config = dict(
    n_head=3,
    tie_embeddings=True,
    parallel_block=False,
    init='normal',
    optimizer='ademamix',
    grad_clip=1.0,
    decay_shape='linear',
    final_lr_fraction=0.05,
    batch_tokens=65536,
    seq_len=512,
    steps=5736,
)
MLP neurons of a small language model. Each row is named by its layer, matrix (up: input weights; down: output weights) and neuron, and shows model dimensions 80-207. Each number is 128 + 32 x the weight over its row's rms, rounded and kept within 0 to 255. Numbers have three digits each.
After each neuron's rows, "fires before" lists the tokens most often just after its 100 highest values on Wikipedia text that the model never trained on. A number after a token or word is its count.

L5.up135:158112169094134152075158090074174102159163105103146126141099116160079163109125111090128141060138122151125165166149144152139050083138168171150152113122129095070085140118198110196147155111079097083111126121120089158135078129163118104114130179203115131120145155117141153129104159136158102138112128148175129154120143199183117114059154138089112134111152164150134092067096134170102155152123
L5.down135:127158141114102157093120120150140154140127107060167166156138155094118097067079165137140112133157186098075118140161135125134152113162138132205089091138150049117115142117107107140124130074065203197130097120121126183120132116158087129111126137156105109166147156074130142101109140115100223165186131179140104143156093124068194150142159121177082154150076147138107141131124065145065128117152
fires before: " |" 37, ";" 13, " 2019" 5

L3.up94:143122175131112051074096076126125134174126150104148110098084079127082124094096108141139182201095108127078161145141133141192074133143166093140175103151138108112122167149151083110086140105047094105134072120098068154172109125104146134165111108083110139128111136140166173146081128111165120153107164157208155139084173100167089185146176170057074148081096147175115109167137164171108131150137
L3.down94:114156127137147151163139160089132113076116143130084136147161191149101161133149139109123120072133133138146133106164101133052143076133125162113140123000119111140137103150113170116100065136195144129097160148157149152118118155076127130139086124110136110149117132081055127149125156155081163118112113113058148080119049139079163105117079096158167143114102105079163120093120099076150130129105
fires before: "\n" 55, "k" 5

L7.up602:157174133155128140109124109074134096071186151119171122171063088137150154125063102154094119049099130119153157155157120110125066127134142143066130118116119067153064167125190196135158125163113166115099148128138084139139089145170165153150119148135153154155047156132136131091129080158156090163169148168145150150072126116135120136158193122131140131099115119150102117149130131153075066172122
L7.down602:151115186099112203145128089115150134060144071118159166142139068188147104143153154141126111082110161187142096115141146100075139154152109124137145100140081129140107130094081165150141104092111215091117133158111133143141098080104099134151125153134129147164106099131083141095052138153059066101149139160150147147139123048084092119213089078144121138130136141134096124145200060165069118128107
fires before: "\n" 62, " ±" 6, "-" 5

L9.up35:151146119065166149108127125125118147167073078152117150136132144178148157163142162168166120125098158050120151136150096165144133114222210084121123091117134095101155165115127102161126112180135145117082097116112065140100115105179109116057101177117129070080144146124157118165178011126119130084126133081244210147124122141155140133096142133141110131081168152139124126157103176079136202118179
L9.down35:110092138137091098120108183194112127149151103144137115087107140103091102092104157130089147179104087153142093133104140164131134158147141094119111167119135169173153073145121181142116123150148115132200153083144150113134151114162171174132139129144139163121140074124152127170077141109165112049152080096163124128076150065124164140113155132107150166118085076143046102138159121115104127144151
fires before: " |" 83, "--" 7

L6.up679:158148141165090167065133096147110101156123090135081148107076094127148069117138160136185156105112116113125123098124098098131085106186121122135121054114164102132052153100151155151112206076114106079113137106164077101178085149103159151129140226144191133082118164096149086068100101157153122128137172133154159127118108135191100111093135100119082121149128101122053166163115201152096181104163
L6.down679:124136155111160109091090138128152150135102145122140099148124056193136174108227132090138126139116072205135138086130134168128125150046137116140072124156091120152119119161093139150123131138109173101166144162143137114076116093077135148161109177176082156156123096080127130200139133121202189165160148110140083129157137147110165162153125139081091135093115137099136129168142134159086143120172
fires before: " |" 22, " %" 11, " Team" 7, " Title" 6, " " 6, " Candidate" 5

L3.up924:185127144131066136152139151151126076118110148106148129121068120210097134123105137152143138101024140126144087196104134113154098187147194109148161144131102124115135144124078138159056128103123113110141095131086114122160126182114089140149140142152156171124183159138113137111122113134153144128147191113100082107109195161142051104152145153192026110120099130149136108172145196097127089089196
L3.down924:079149197094146149150072106174136098111174128100073086113118131137068156161114141053113106138167124125140108124089108177159108092110117129162116123041126165148144061144128169097146120121143134157068114131135099158108158113109121120146145097165111114123150165137132174161133217146117101137146130138124082079106140140102174128136115103082165145152123098080150121172103111070164136125131
fires before: "\n" 41, " History" 5, "M" 4

L9.up299:097110161118152222148094141141083074025175149143146119175047121098139186096069160115139165109133166118125103143112175107148097127142159158098137144127146113122195127137113125161117098144091162110174090125099145123159112098121135131091181136106191150090171072144109193098126125134182140135159081186175114154156137142114088108152093126146162150058129107089126133092174140113090101085094
L9.down299:141160108085135159131176105080148153202103069152170122119139136148126178137123133114048115123123142164087160138082148155116153141093108104126163069147077153094148155125115139127121136120136103114093192168133106108126155143105160158149164072127110138121086133134145098143147172126046165156139128106120177052145150119111049178147172107126157168149097092114120078137129182135166113136100
fires before: "\n" 90

L5.up522:100110109154119152171168129153118204187099102146100141185137141157155152126089116216146109095147132075119122154144144140072130110115139179161123144132086115109114123126105216110118114167120181106102062110035104064143086152123164076089100136142163101100136161107101073093099089133136162074143096117176147087145131100146108106116204197076145120183115152134118119126108112112156109129149
L5.down522:115158155122134082155141083111162035186066131142174122130149135173120166189157110129177157187160117166162182147134203134098153128109098182127139132059111129132134109117131100080114099071098123111105104121070231216106142127116094166067144149143039123131129112129117181111110095124148110126184141126134077182127098100129162184179140122153151083107158118140166144106107088122137142151144
fires before: "\n" 26, " " 16, " 1" 6, " 11" 4

L6.up171:100101078120152127164146103121151112104161087117140134132087136127099121073092075157151164080144128135137139212113110156130061103108140190115154136116115155105153142103167137153140205161124147083101085109125155123149106181134182058093147184103108089055159152132151164136079111117062171107131113129160126134142203103199038153121097146169114096148122145166055121121111145109116140122191
L6.down171:130069154102142112097098083148128110109135141145109104081144090119093120165157169155083110153126154101090034125119133111146070152147112104134114146150135170144178069133128149113121140107156144146112152153105123151107156088174178123097115104144179108154119137154174143128083098155103080218092097100096091127066096139140076139147100098100147145093122116111116123115158128104194159118200
fires before: " |" 45, " (" 5, " (2" 5

L3.up486:174120131146088152163157173138163098130095175106164098132114123119128154129128160129159102113107178140151164131170124096075107130177145087171178199149143145145111147108197105128110107104086129132101060135107100141181139135133136092145135116158155127092142199107128148108175108108127091137103144123111099195054176127148078081124144087149107061123098137116141148135138163088121121083122
L3.down486:118182148138102130137080121121090115103130097107103148116116140127108143111079135092194136158108069129100175143168097118172145166113142129147157082072152122123121047160094148152059128130183174163122166128086093125103149112097121188193157098108134171136180119153096069160187148133144142123117063089117098103155113143091097110175103094161098159163119103088166125128083154074156096132167
fires before: "\n" 60, " History" 4

L6.up1014:107083076106141146128110127167141125165092122142111064148189138124114173054178106119119082134130131110150122133105157130206129105112127187158146117080100153081098226160138185128150121087145167116116137076105160137123125180148128139149122091138124181135148137120111178133041150091068195134098141161112148143062104160153141130114159146112053105133103158170128116112111051135131124132191
L6.down1014:145134100101117136197110127124123058149134119124088164124072191177120155179081157087195130088091125149078152080156170138132195092084160052150098110112106140139170135184097137114107118108123116103095126089109132169107050109137129099126119157143121135127144217065140151217171142153130184174096137056134087119140195166106119107107191144188091121130147102124125152143149155124125136116083
fires before: " |" 21, "°N" 13, ";" 10, "9" 4, " m" 4

L6.up247:187096118115117127123181109111130095113123101103127087154072172143116048114159197155109139119063137143126129171119097127157090207109164095086133099112161117140061170137054188094129174126132113146113155119107143166201103182137050127142081157098118107117125138066069133109150134114142127180200180132112148066150148099172108130122097134100105121153056134103105069187162188087095180157145
L6.down247:132123138133152161111130113135121090129067147137066163125118126149132152095165141139142125086118092141133139093138156090151148108159093118130166128230087094127110095193136155163115107148156183146104128150162121139119099137139122133095117113065085088141084149117165128164123132154127156108113147165143098122168171109153118075103175170149113013141151161102186082086132145182100181127150
fires before: " " 31, " %" 14, "\n" 6, " ===" 5, " 100" 4

L6.up543:101165119144092110180113101093149134089168189148169123128168099176159169095162162118084115057111134143104141146171082157116092147138144197206165169094143158131129098104126080121116107165130159158104134116082128118118127168104186123138094097127107137145201130154138131129124100139037155110151086120145146174103148098144119170158118192111160096136154104130134193131168136099156102156181
L6.down543:133094108132107160119119137135134169120131160112079121129139077094104120125110114070069116031102152102144099118098163103075146120062120164140115167128163165099150086161100143132123115161180145168107160179070108085114162136196148119183176123090156106096107084115082111131097110129063065160089160141119126103139082113127167133186117153096115166132076110125139106141172129112097112094100
fires before: "|" 39, " |" 16, "\n" 7, "-" 7, "|---|---|---|---|---|---|" 4

L5.up38:144126158108114180190132095174092143152132072169128133166094204128148080113110143190150074096117190163170099117115119173086095107196152125119170146094132124150086105111132154109136143166116156082119161123186166114141136155149110106129060162058108134130104194120152108151132065124218113119126101108126153159120107077103058150149159158113155111147149109129117149155117174099152140136126
L5.down38:135143164110126092142124100097085095055111073077116161178141102155169074143127145218121111145088150123174126139151156148139103110112152103161108129128137151110139188141153171060188161103128200167104162122122138104150082131140164126161143123156132131108126111108133109213082158134115130131112089197092070180082041134082097177105113165137124159164159088109122108135139135154144110136118
fires before: "-" 16, "The" 11, "|" 10, "===" 10, "\n" 9, "A" 6

L6.up960:144114145086118121190069117122105107110159123126159162094218173070156132038170135164114168089096110177105098113213132120086121219150096151100209080111175121146168124107114109123164089120062182109131117077115133124149085136168187119108110150050154193114107140138155141170184132154140065142197140083121146129147137162112087104136183097152138166073163134152120142079154124163095123132132
L6.down960:106133112177116152115184087155133128170093138128146132101096115200102112106136160145172105135098154155212155148177130125144115107140118139183145145183150121158173081160160088135125160136121162155110065105135173103090147101118114142108128128107119105121147126143149132131120110147177113092072115147118097078145115124126150118129068108139080126090120093146126150132080178112101180105181
fires before: "\n" 28, " The" 10, " He" 7, " On" 4, " is" 4

L6.up280:100163151065104116143084074101135186106092127108163183197127150118107131066078095126125110117107160196099131178141109163085111113108180100126137131109137155148162086102186144068106136104100180132158131140113138106104135152150152117185139136092105115150142157084116114053090120162117134090065084179100172123129153111157144166143170124135117108104156090130139104068178076104090163146141
L6.down280:121175184155061147169125148093184109102136126133082151113120146131129158158142151131102182127100095139109095099081144160141176143139191096096136117097134152118131109112125085103111100169105123135157088149059075148146170096098110135108155177127139160124117071115102167101106131158101126120114084164181071104121149116175158134166171094125178128170100110156161103086067125124108124074091
fires before: "|" 55, "\n" 12, " and" 4

L6.up16:135129090156121097110125074155098142162111086175109135093115137135151140118134156157170102109125138097101085128151166123132046103150130126151145090103114116105166108130135127096171184124101093191116058111143127157185112206095119133123138189101189161112146147151116116138117038153123139061171060048107127143119129110164090123156130180104105111103115100153134141167096128101168168122191
L6.down16:198109144035101099114151159134146082088153182185159114081137128128186160151113158112164145093067108111120207035122178078107081075116137113101132129159120077136127150118093185117173175084146144106139148201110128069103080087098138141147107133044145093119201139140153154042109165099139154091136118182139134138107122150161124146126155114138140123098165112084101118138137120119131168071118
fires before: " |" 38, " G" 9, " %" 7, " P" 6

L6.up489:122162150114099092145080088143139108152118132154129109134160126110191089157151171156167213137077140178151132111114151140111091155113191092133098102098147125135100149106085093113131156117106121061128140101095119128189102173174172121098132190202143204127123135102183114145159094128164097173175159080194134158104132123142090134135163126131130172090090101130107144085133141171158148148119
L6.down489:146128125137165142129113128183077104093125105121136150145152136121171122129155102140180078131084144153141112078159168145111120096168137110199117172135162150132147120153178104087112123154143168166169118068129155102101119113100192178159156109124102120116145140143149120183126114132148163103085119145084101174078164166061127186143065132121087122145121101072140152148086080125107100144171
fires before: "==" 14, "===" 10, "=" 9, "-" 8, "The" 6, "In" 6

L6.up227:085132162145162155141154130137134139081135157163113154202099154154097124073126125174110165087108083099131112149136092168113134159197109116110154109109086187133076167138179205162081146167093150137075142117104046130160116155134201113106114108119184164132109117141141172103126146116123106176091050088159122094161135136203158130136155135071060160132132101167159094115093094165120112132151
L6.down227:099128129154082098100155126111150127119117138115113122104147139144165183114171147178100155207104108166143155103140139131183126160113156147132183085088076139097122137149078182129106088132144117126139088088199198135161089127109085167081102161136106135128078122061110145121094112139150052187143167129172168115131081095149119111108154089208180128138060151146120101148074104156099108108167
fires before: " in" 21, " by" 17, " on" 7, " as" 5, "ed" 4, " to" 4

L9.up380:150122101094109157142152108111080140115154066100113106155164163090104070125089222127195140089118166078096126066121164176166117162098131171210149144088111184161086140143108173116083107151105159120152091084086094080132097116109166125126093103145174126162127100134100148063158159103123129061102073126134134165116179089139085113198163128124111135142111116153172113099157124174124169070158
L9.down380:119099120091092126134174119038076149161117179091144131151132163159144111148189126126090116164134090186126119082183108135109139147076101171175177108142105120098087137168158172145108133093105101158123096140163121176112119168115161136126085083133117101163095120062026158105120112130087061101120121104117129150167111151099142163121085130101142143169151117137150079158052114162118145156090
fires before: " in" 20, " to" 17, " by" 15, " as" 11, " and" 4

L3.up436:154109122140102118059117142081164138125123165120122082119131091142104193145107116182144181121122160176179137135116142120088093154097151093124176132110155143117118122112122215116172146162088123136169145117067140138161107214135112129121104133154100149139093126131150179123195069120177099145094104156120133164161132110150053163125153148109130161128170077149071184212124209168139138106106
L3.down436:105110142160118136111118150119139106162128114132103163144206170140078098107164170150126125177149168071119162144110094112117048130137161147160169115000072142172164106126133099087094118108139117129126173101131166169120107134133103120105088093150115133133138146125098136161129164130142082119088113109118122117135144143141094136155094132107095121168125114122102177071105153114131156137134
fires before: "\n" 66

L6.up383:109127070128182099129164088122120176132150086136134141177069131126087104089108161168188138099092119112153123165156125120135095111131163141123196121102111164088127080130147181157149124157093186149147067078178111072108124170088121136154116144111206124116153165136079073099107090144115129106111048123151151129106162122225046133123175099090125126115141148170109135139149125112169110108156
L6.down383:121150121142154137128175113130105167106085170176156103137107166150158170143142115177189118155092076141137135101112181113099064119119174100152164137144117152125195150164102221096122158156085148074111124080085145167132130127110140139097133137112042120093128133105116116050116067143153117112151114079191122208099102119148162136161179123118141145113146141168091128110144150138193161110154
fires before: " |" 37, " 200" 6, ".6" 5, ".4" 4, "–" 4

L7.up433:118111156156101110135089115101140103184156087114130140086108140115152205067159167147154194130092096123134152132173121122107074131117153120192073136102156179104119087084134102082223125139129124124137123126156079116169113142139117088110144158157123205109083142134191127124159075115149174106081111126089133132074138132162141116089116112114172122129127095144099122155149160165145147134129
L7.down433:130143161112156118050066103118113145134154144096174099164130101110116087172116125104140152169148116152117173170182137096120165090155168110169086127098137112149088176136119099143123097093128090064153116109081107183093123094150161142121075125095082160154107111089137125054166099133098152162130140102135160168135176137115167178107136143190131139121129122114089125104118150139105110159120
fires before: "|" 35, "=" 12, "===" 8, "==" 6

L6.up807:135173114113139141138079083133132092152126107124170166194129150110122113089076125172152149163120102087140154190175142117148079130145179130101148130118131200141193118126173127158140114204114127127127087089107081110138071186134139142150102123092191154122075222162131077123108052136172122136111053074131109181125152091141032134157146107116152150170176115150156121086152082116121132076115
L6.down807:147145125132121128166124129092170145094034142161151175120158125113165083153161097167155177131101075152134116110142178091090099156151153109098120108184134128126132136095145158084092141177110117094096135109081108108079106102091144144043159100137104154107101102117076104120167129158114171093150119055173143183113153124169122169179203095128141111107142113184119133079167086110158191160076
fires before: "|" 53, " M" 6, " |" 6, "\n" 5, " N" 4

L6.up518:134169097157077133124154141140116168176141089151136119102127131119136088107139097178119171060137160121098186072171134099107020105128145150164071104108137116112153122095167103176114140150122079124089097125112092131200093143152136067105083165121186129086158234121127131071091129129125142051145132111159159163122135087141050104098151169124151121160151111154123174081086172116114194025125
L6.down518:172139127136116146103092135140196130142185146155180076118189149131152115147161143082139127088146136060128138099168094116094147050095135134131160146123056068148138069149157151124095135134206115156111109071150124132088181128139100133123147145134122045087183149133146099069085181138190156161145077067087130139111115085158140168100175160113101177118165129095140152159116125116112149099157
fires before: " |" 42, ";" 9, " 10" 4

L6.up763:158142099228166077209045126147166094201155116155137129107108174110142099140091083164142145153160136171105188139164098082128091152106127138135152085098159124127100037094135138133131175120097107170098120098147108148140122145113127102137131146151149151132120153140188125125186067127163181111132136098080137078125144083143070151116178125151120176099171125164146150118166155163138186121098
L6.down763:113154138143140126130105132173163065155089164132098113137140097132097140099185138157206122167100141148150143146202162147139103147169144085144096135101111129107102121127095079146093160116130160172149116077132154141149090098153156149140131151152093139138103116156125123166158137155184160159056160116115091158085113138129167136099160095132057173068162143086151148124083101110114132110121
fires before: "===" 30, "==" 22, "|" 6, "A" 4, "The" 4

L6.up550:140103134105149111157158102138170099199116100136158169126166115135108116112139153124145119111095085083154157155126136135118079117105153165129171119102175102092117089082152154176161140153082132101103139088164148072110117125165092093126111157167112142095156140174178195138103077122143090222147221171166145165164106138140114075113209082087165110088199178133081169089149062089129196123120
L6.down550:121115115162105120110141143168162193136062141149133214105146165060148168142114150049125151142191164109098137093152063159130172153130188098151115162061102142157170157166173115152136155132123084102151126150104060198123153056123158142068155189140111087107111124148104095106185099131157141113152096102119107088173107123135119151112097201128154104154120106077113127107084107137075138079117
fires before: " |" 52, " —;" 5, " 0;" 4

L9.up1005:117117130140131165090183141124116150135083064128127097115150072162097177078164110116111117143084097095197113082106109148170071116133090181149158051080156129115124177138186158146127118178145114102106085129104154144099095158104094133129121115152152087118120130089105190156100148170135161052166160153144191142153089159129138141137119090168131132149069093182123182103162107187087138115137
L9.down1005:100094128130111142175149167123158137178138145135112150149084108113093078161068080079198094141192230208071129071123188127131162086117137087080081107176133183109123138138121131095135119114166065081104145147117122103077128110103162126107144116121108144145140125149147162136136167136109163130170129112132070128110147146125115091118111162128130153152152084107095131147104166055122085128107
fires before: " |" 44, ")" 7, " (" 6, " of" 4

L5.up877:171173187132126172135119132086112109117150125046169040147117173091097161115115136145168127026085149164138112174141117125153087103130169151172135135110159196157116139119178129106080107092094155130093100125130119160107113167107141133175098149124199166147104157101101151154140112127157133171051078134102190147093108123144130106147124163129092135112107104127140082146142148123138130166196
L5.down877:150172180119196170089167065117119163025092183127130115156140134140148122125141111110064137095088061089096142078110143132157097197107149101092164121121138107138099208121110164145124110176205148146135150092106120122123111180159095129144155143120085069129091119100106180069081096146069110150123160133117181085157160087174148114232153097121165125171108153129114131155192076118155103098116
fires before: "-" 54, "\n" 22, "|" 9, " -" 5

L5.up24:120127090185155134123138143113189173137097113194167109144138137105093084148080090177160122151074093131167148155158091125126077174116132217110118088122129139108147081095072177172135194182068122114092104078121082135112100123107121110082125169141158122102149170151127124135119068173141124106120082134156151102192147072170110129126182114120134126099149153148157145130098146139139163151092
L5.down24:098197099098120135113134057093109079104137058127117144145106156159112183129151210164208107131152150117146120088130156102070165097135153164159177214126124154123081156132105146137109137060084135143124141095084188175065128171116175148109135148116059129148156064076128177154139141167125157138143121145141125157082131126144162147151100141133089144158091126109137137158155113108110105163155
fires before: "\n" 40, " " 16, " −" 6, " 1" 5

L5.up104:184086115150105123148121110095116134127112059142171131163043161164141051105171077173136111113144121101157136152096079098171122093145148173169183181106122092082165092151161144122106118128102153130149091104116144104118114159129146151171132126156111129091197116150151106129064087149142135102103112161140115106111187111186085138080171161111119102095074139138078111147169147121149113109128
L5.down104:109096126133179122152190128146121128112125148161073124153098112151137112086137092133151126121141122193164143140101167103106110092069154124192131129146077152126132150119105150077104114167137151128132145136098111160127177148148128107154161167116127090141134134106110085119114117140115152158112193154041159057099110116172193168110153092106182099110112174105071126119186107166111113157069
fires before: " |" 38, "'," 15, ";" 4, " January" 4

L6.up642:119127117163136087146086094120104164185179115139152169140142049085156121077122152105120175163117138131141123140184155082092085149132124167117174077116153166068096149100136112109164119172108175076138066107111083117126103086121146153103136186101179160145129163121164127086202142092165074149123129061180133202142144142180113157092166082126178129158149163203113105058140127159115088065122
L6.down642:146136114129157121105138116094179105172165144100165113165139079103115198181143082111116140167117113124132148113088151096122104144112116145083146123223100138101126142099172136175099126154093130149150084200155109140139134162126163083123093117112119166178105152105139128074190115087199131156142104121188140116160108106179127143109085121143145103108068121101138086112162139164113152149147
fires before: "\n" 42, "|" 15, " The" 4

L6.up1013:116132132184157157177101136064131154148170136117154113144082110145110125108098165172155101165046097134102187177176131157107113162168138123105176104116153157113120125128182190145122127137057147100067115096112130133120098154121117119113126203085176135138125188125153115103166132163170128151144086118136157161124085111183137134134168100130137113092137148137081116091128129139102088055139
L6.down1013:110177132129156157086109123089072132123125112097171136135151119145150161113155169125112120091155116145124102110127110171147128155209134135032172148165088139155079150112120142150114130150120159113103139111185154154161089162096142154091115117119150162154064116119115159124132128112123079134198154142125214125108118104103088113159122110191121122109048137133099104182190124189102131102110
fires before: "\n" 45, "|" 7, " " 7, " −" 5, " 0" 5

L9.up879:116158160135127137191139106173111135108121129065115161143163118130105162130078146128046105121099120143158081112149128095161116121085187124129116130119132154113068103158099160102084106129042129085045124156097095145095162146111107128061147117141119109127093105123148168063090114118169119109077118104196180146081128121115110130172156109118107129148109093148129138119130088090113159122181
L9.down879:109178060042128135137120114080156162075117179113108087142127157070106160109158151124175176114076128099105116082104130190086147142118133210100123131129225125111131127211129105059098074153207144130087126107115117100121151219141170129190116125117110120089127195133138157117132145120140096115124132121137098131116094184143068118154109102169122178156128141094102113147156137161079147130120
fires before: "\n" 46, " in" 7, "-" 6, " |" 4

L3.up912:160094126153136123171160157151133140135139132095137087154107136129148114048109107159121135116104141116147153148141109105081095095141103078141163081133155166152111147126134129186129137123107125108112070140070062106119127156141132088123127172096205134104180161132152155118114117112153147094156073136197204165122092133175101082170128119081086084121168067140114167126152181129162180075132
L3.down912:066101155128127149146094137134128073105088160126157138073184155105109147113116121107158133161144100142159141115126118103112172080144091152139120185016146129101101154152130101170137161096177154163122161139163203158128139096096078137143145100133109107085118160102097125151115135142159118136069095133105109112129159134058122128132081120162163130141084101097191140126106098105127142121154
fires before: "\n" 47, "le" 5

L7.up756:145060150099135167135101143153106111063124122110146067081171094084147108149065132209081109100097109163159180140128100106147155084120113152145140099106149155120130149131053129118134129130176169073114124100192161134122125085122088112167158137147170192083098153126152179144121178128117179151205146111116145141118098148107073132106161131166134152119127174129054162134205165102144129126101
L7.down756:178105101109182202188115148196156118056070115106162094152127092139105096156160170160120170085154143120122141122110118170145112065145145151134124085131103107059138109131056141127143097110093112091151120106199139133175120162131137170120170176154166177115091105135143133171188192151062172131176174138121154175106087182120122136160132100120147146095115104111101146162128116116141095138125
fires before: " he" 16, " the" 12, " 202" 6, " 201" 6, " she" 6, "," 5

L9.up693:146094122131161118121188136084084092120172174200112107041149143151153144110102132115139127070149151117110127120121088172118145191107100165155172130104119167151109144123155115166136149137103087123161104097118102157179082134157145069097148138120118071082144125123075136102090119104210163077063156132156125080136135171152128079060122105096128152150157102132140138093130105139103156131127
L9.down693:145136125087138137169091148168150148129118115121133109148112102111081188171105107117087117130144116136090168166115127171125110060094165129156123106127173155100123116154149174150098079121153144047155134121100096085160150161132140139079101172171159123166100115120193140119087188049085107138143084092128126106162160097193087129153119098126142093132084104099109123160161157101135102158137
fires before: " |" 38, "G" 8, ":" 6, "R" 4

L9.up981:069196102071100099130047044207091065108148159129151147104090149116129098101108120102152151153145132116167124075081098186121109176147098118184139159106130146133125125120114118170161126140108108103087121078084121153176116158105125094101101121139080154092104146090100098182134128085177218119123134173086120166157103081124121145111141140120123144123096163145081184118111151118080156056170
L9.down981:108112145090157131106172131119076184151106129040131126091084088150170168163175100129101137166102147114122171118094169191155128133148092144086143126147109124143135209168090024141132086138112126098147149123093093124082149128135119140143062141088172127110089093170173132052093153110117136121093111119151074098132145126082078120128108139122104134107086119105141115108122149179105140141150
fires before: " |" 44, "F" 14, "te" 5, "4" 5, "5" 4

L5.up143:181120094122099153125160125159144161101122084167101148116097174098117107082135149147104134082130110111135126085136124160125097131148165154149155130097134194144076152087138145183116128163051142124135103123134115103148092104117172094120086149166169133132110170161142150098107138115121150128167113120129156072087196108183133100164137125097078109144114115159102127108136116093134133120158
L5.down143:085137099116111132103166118110159087171099126125154112152127146154090119081123157177066157157130058164128107145161119134102113133125113179147149157114112108142118156135177152153141147130161226111139111121128126130118124090139106020146058173086095141151088131194179088124178154124168084096091167096115184112164110109038134131069129091109098154064140059144095184064089171168111122149135
fires before: " by" 14, " in" 14, " to" 9, " as" 7, " on" 6, " a" 6

L9.up986:137132103165135135115185089156069185148118076113143163094138022124127143165136100146090138088064140119118116102185105124137127172161089199212150101108146164126081174137102077119088189160103149142093072089102065168186074157150116115122143116121159101072119102115123099091098136127090150079120175168093162151116098158123191116186148125137132163135140117104124123136091110122111150113140
L9.down986:083079139093173189128179107081109090103088118150156086137072171116157160101125046120120151161172080153154107125103116123145123104111121112134130108065090116097175135139137161049174130153124156133141143146133160094122194184051150105088155155170152130178187147098097165088097141084163109153135118127154059123143170115137121099069125137137157142116085100154159154105128145097120143105121
fires before: " |" 82, ";" 6

L3.up630:131131176164106158146129173176122108120116131120149048152095148113131145044156105169179152136145160127125206156161128154151114197095154101165128126137133128115158137098126087148107123122091162089096083140109056167144150126156076082166115105178142130117178217185158160080148096105179149086115150075135170128106139143186134125128110101080139096092112102134149189149150130102153133103144
L3.down630:098120200111116142141109152119127104102115138131124132106147170087155164119122110139129148150146175138116171109152096163143174108139130149127151140000104130142093077140126163155081145095175111153119158145103177164123140121162089165112130125147116097095164134127118086152205112147136080166111095142109131112141142165080080136167174153146118160123095091114151146111107103107123112162146
fires before: "\n" 74

L5.up14:139140149097034184181067073122108123107210107103162116156112161117128167101130134126113105024081146133158110119115092175121107150190126169127169108118155124139138110131117129129152125160129164105121100130131168142175138122136128121147141142112181178123162150120141191103146153136117130126085110115148143114063117141119102112111123102152141099096070071156117163173158149080094106070157
L5.down14:101099109137122153095147104107127054119108132171152070127138106140139110159120168131069143149094129165207046140143131175160067145077133103083147112137100157162160121165104146156119124190192146159145135153175165154140107118101119098139096147144123126145064144145166166088134125150097072090147154121113114052099157122158108161134097168129114058155104115130134168093132165136154178075152
fires before: "\n" 83

L5.up233:138087080139145122170151144165146186192074129171126145151109120139132116137133128149097136093136159081146129168138135088153100171110144085095157133101149173066072156100146174141109134136054179076112121129087062043072093145136116084164126081101176136090122187133115131077130117093160212124101089168181133127113146095177115103095163110104106155188158131195144140100123154137157153084109
L5.down233:056113111064137108164134080099116120133079135086185129121149181149079097153065149121121113144146083119161078131192115056078103144137134208176151120208131149185160162112105130011154100160095167058155138158051173124123181173101118120087103110109061121181117127130152085115108157134125061170098071106134146130143106136167080110171105126154145125160169136107141137104080137177082115144155
fires before: "\n" 47, " " 8, " |" 4

L6.up482:149107053078046145143073159133170134137091096100145095177143121113150108169112132105105166149164133147133170107072151129136107147084144148157154156104079165072168134118161118080128117118123114102157165111176148099139131138150099097184101121102070169111115158147130120179134146104085160073211160071143098074096091068124079112103163151141135161100183098143132126080160129119063147105159
L6.down482:089101176123154099155124094148144067108141094136200121107066169108109109104181139117104115168096150175152108142142093174140140140147139160077150116144148108135124137131103089147192127138111110162102080138088128127144141180138089154135140092188096105134140184136197142100158172094078122157118145185118111189076117138124114120130102119159060111159091202129163128143055155138115086131073
fires before: "4" 15, "2" 10, "3" 10, "5" 9, "6" 9, "1" 6

L6.up349:102053139107110156158128145189118165132175103113092106091148123123133111125074154141073114096084195143113210141100131147135078143142158075148106134121133110133088178150179179136125115103100134050110180122206108134118118122124159165160118092141172162132079149123116148210150134121137187146143170103128105152142100110085106105121172174172115146118100142135097152167198116158135110121112
L6.down349:171144162079138097173085134112117185078138087147121152106147167101097157068127159159119201109103161135073131141107122091113148129172085121097111091162143143112102102106129060085176060106120163108202116152094134142102118091126155160121160128104192115116096071074124105077109190135094150145189139173085135175124116197127075128153132119142152136108184128118101090134161091038078135127098
fires before: " he" 20, " the" 16, " it" 5, " a" 5, " she" 4